Weights of a small transformer language model: 135M tokens.
MLP neurons of a small language model. Each row is named by its layer, matrix (up: input weights) and neuron, and shows model dimensions 48-175. Each number is 128 + 24 x the weight over its row's rms, rounded and kept within 0 to 255. Numbers have three digits each.
After each neuron's rows, "fires in" lists the words (lower case) most often at its 100 highest values on Wikipedia text that the model never trained on.

L6.up518:133103109132112132158147149161159152082123153104109138156116111137119103078105101147134142132137139101150113180099142170160143123140125136125143139184158144106075150127089090136177092091143155128119098135140139123152144159109085198112166101172155117130132091104142145164124116157164152121119147124103103164151150138152108148132134139092114150125097148092129113117116118147132123089115
fires in: "in", "on"

L6.up399:142121142072147148112166150135129106147123144127107094147156120115121100155155130107145051164153127126113100113113181131156135092135125133113127150120133117133113164131165126093128167115128116154128125150096096144121168140153097123110153131111106128113130115143154082120150113133124132094134121138109083090126146136131154153145142088113147100137109157124058106094159106143102171140153
fires in: "as", "norfolk"

L6.up254:154168100095117113077117146157204133137173092146134116132136152155157135114151128115128071156115120133084101166149131137140141085124180156124166079126164100109107123112089115149101134156121151108159129109128118110128146161076098129127135138166094134073120101081118092121137136131124137105068135143078153159107137148171133106156134144136137124168139117135130130137103116146149150133097
fires in: "and", "against", "from", "just", "throw"

L4.up12:157125124106126130124134183176173148145075116138122154117125144123114123117143141106175124146096142117139155106111142171134146150127131107126165109171089083108097096146095106141108115155110115168144113088115138135101113110109094137113125126126157132120133101121130145082126163133115107100140129141096177147146174116182139163166137144124111141114135110113133127131115137143117145098159
fires in: "to", "of", "year"

L6.up298:115139113139137099154137148112112151096148112148146119108161166145134116082146091136095100110129124135087130111128171137116127156155157134135143151143143116132137095145157115128097138143120105111127083109066127129140134112098088140153135084118126113087105145154110168128102141147111145122082128111137129112159119173098125160126113153152086129133139087090135147154123103150138144092102
fires in: "on", "upon", "until", "within"

L4.up246:158103075069173176134156128161122152153134113182131131139156168143126116153112165123140121148154131104142135143132158139104125123118120141082131081166125153120126116127080154143090161122097158099110152086133162135124147134133088145078106109153130131082167098131147147119121123104123133134125136118069156133144146151131151129104109086174180139125126118150108146104167133129147123145132
fires in: "of", "from", "title", "or"

L4.up289:175121131119152119072144129153138101157109159124117128108145132114136133151132159150132131111163163124144133145107088147111126134169139144145133142182158142114082168160119138133110134090105159104104100100122183093142114138118046137152157133151149121129119107144125101142144159121156101150147139118138124116137141141117162122116109112096118097122100103080149186141118096081144111164088
fires in: "while", "however", "when", "until", "nominated"

L4.up6:146121157117117100171124134141105144136164171165136108149153120105161145084102078126126123115132111165126127171093126112125143129125101107115150102115153139182121136099168079158118101104126081153161103143117122118155151120124102112151124122152098073151113127111152159088105132133134117121161128127114127077164134177139126193100095124152118115105147139133127158143111146131122121180133
fires in: "as", "than", "van", "bass", "medal", "born"

L4.up840:161119117066139137134122117121124207147127085189123123133154189126165063155130158122125125117126123145130137126145154076114135116124168105121101134140154131147135101168117158144096133128107129111103106118098183130122101111138123163112111127138135193086144102123138157153131147125114150106136143132086120138166102146132183120084128121154156131141142126152135088104193166106129146161127
fires in: "while", "but", "when", "of", "than", "business"

L4.up692:126090131149096124131133102160132109140145149126089117138153136115141089131093094086141125134128152117146133119133126092165141135144100175133097166149140157148090110142115129105120091084144093110144134118104135142168195178164124134106168123124114095153141160104120110136122106106100100144142144095126165116111037177125135116123109118076125119124074136105147140129103149138057109110157
fires in: "new", "great", "long", "living", "united", "longer"

L4.up715:142125142170123135111103155132129142088160131114117126135140127113145116121115088127148101143162112162195105144110097124137158149141172147166146113150148133139136087113162114129163149137117133127116160128119111118125142125153119109087126115185170115165117124131134137104091151112102167106164142109143127133128126131110135129093108124115121122142100144119145146094129143106109127171134
fires in: "before", "after", "began", "ended", "appointed", "born"

L4.up271:133125156130128134097183105154104141095136156164123125093135143145127144107161107119169135101090130095140115107092121127137172092117125083147112128132123087133144071142148149126135167097155094147117125154145146164145157145123158094118122133147167083136131135115101113138138146108096120147133096142135135091160151173128169197137112090122159124188116167101142108113156128125135131112099
fires in: "of", "away", "and", "africa", "aidan", "theory"

L6.up533:159111166140154107127152107097115123124124108139091146102144105109133133104111121155117128138128120140082117114142127116111113144132119140129121131150169142158100158094143121124089111152154089140089136113122145107121165115129185129161194090163133125134158120125067132118131119133163143098153129157077143116116092118122156173189154161147107147168167121093128118135182137114127135136110
fires in: "they", "any", "will", "by", "t", "may"

L4.up327:154163138125142141128139147126141117127127144157119085138133154153151101098117095125076068139126105177112160152161146143110138124179175203135140105121180154178124138122094155152131150152147148108135115142100105128151120126128094123145111095113101110083143168136167077112094120125125124109166116105134120122158106147152105128107109125076140086202132150122128110152156124120115121125105
fires in: "also", "eventually", "thus", "what", "whereas", "usually"

L6.up325:121109128106147141147153148109126126167140131148115121130125112126089109125157166127100147145131122130072145188136120122118134112163169077117105176107152128156113130096147144166152134156106146100120152142123119146130123082085118154141122111127103098139124107123099168163123133120137171104127115175106106105152119113148151130170098126113133182150126116105133135111141113120153126149130
fires in: "not", "will", "total", "who", "must"

L6.up96:168140156119083130150137157128107109157123139103105116112128126126079126075146145117134106115124123135099108145129144139166126097123158146153142103123115118182145162145139122161122079139146108127126084144100110172095111123138085118104151084149158113112138107153116121114110152158143176114115132120174153135157117142120111140148110135120123123117133175107104127110142127164150071165142
fires in: "in", "on", "by", "since", "addition"

L4.up130:145083114111162118114145119134120127100123160142068141127110138079181117117160120119130096089099076128114211126134142112124135142132144091118126142151140095143139122109119122153140117147108108124106125161105136165146132123149137147136138109115103131101086156100128172144144062159081138135138107168086112154140139161139124129138112147085127119123149099139117108121153129147127100145112
fires in: "we", "to", "town", "top", "can", "weight"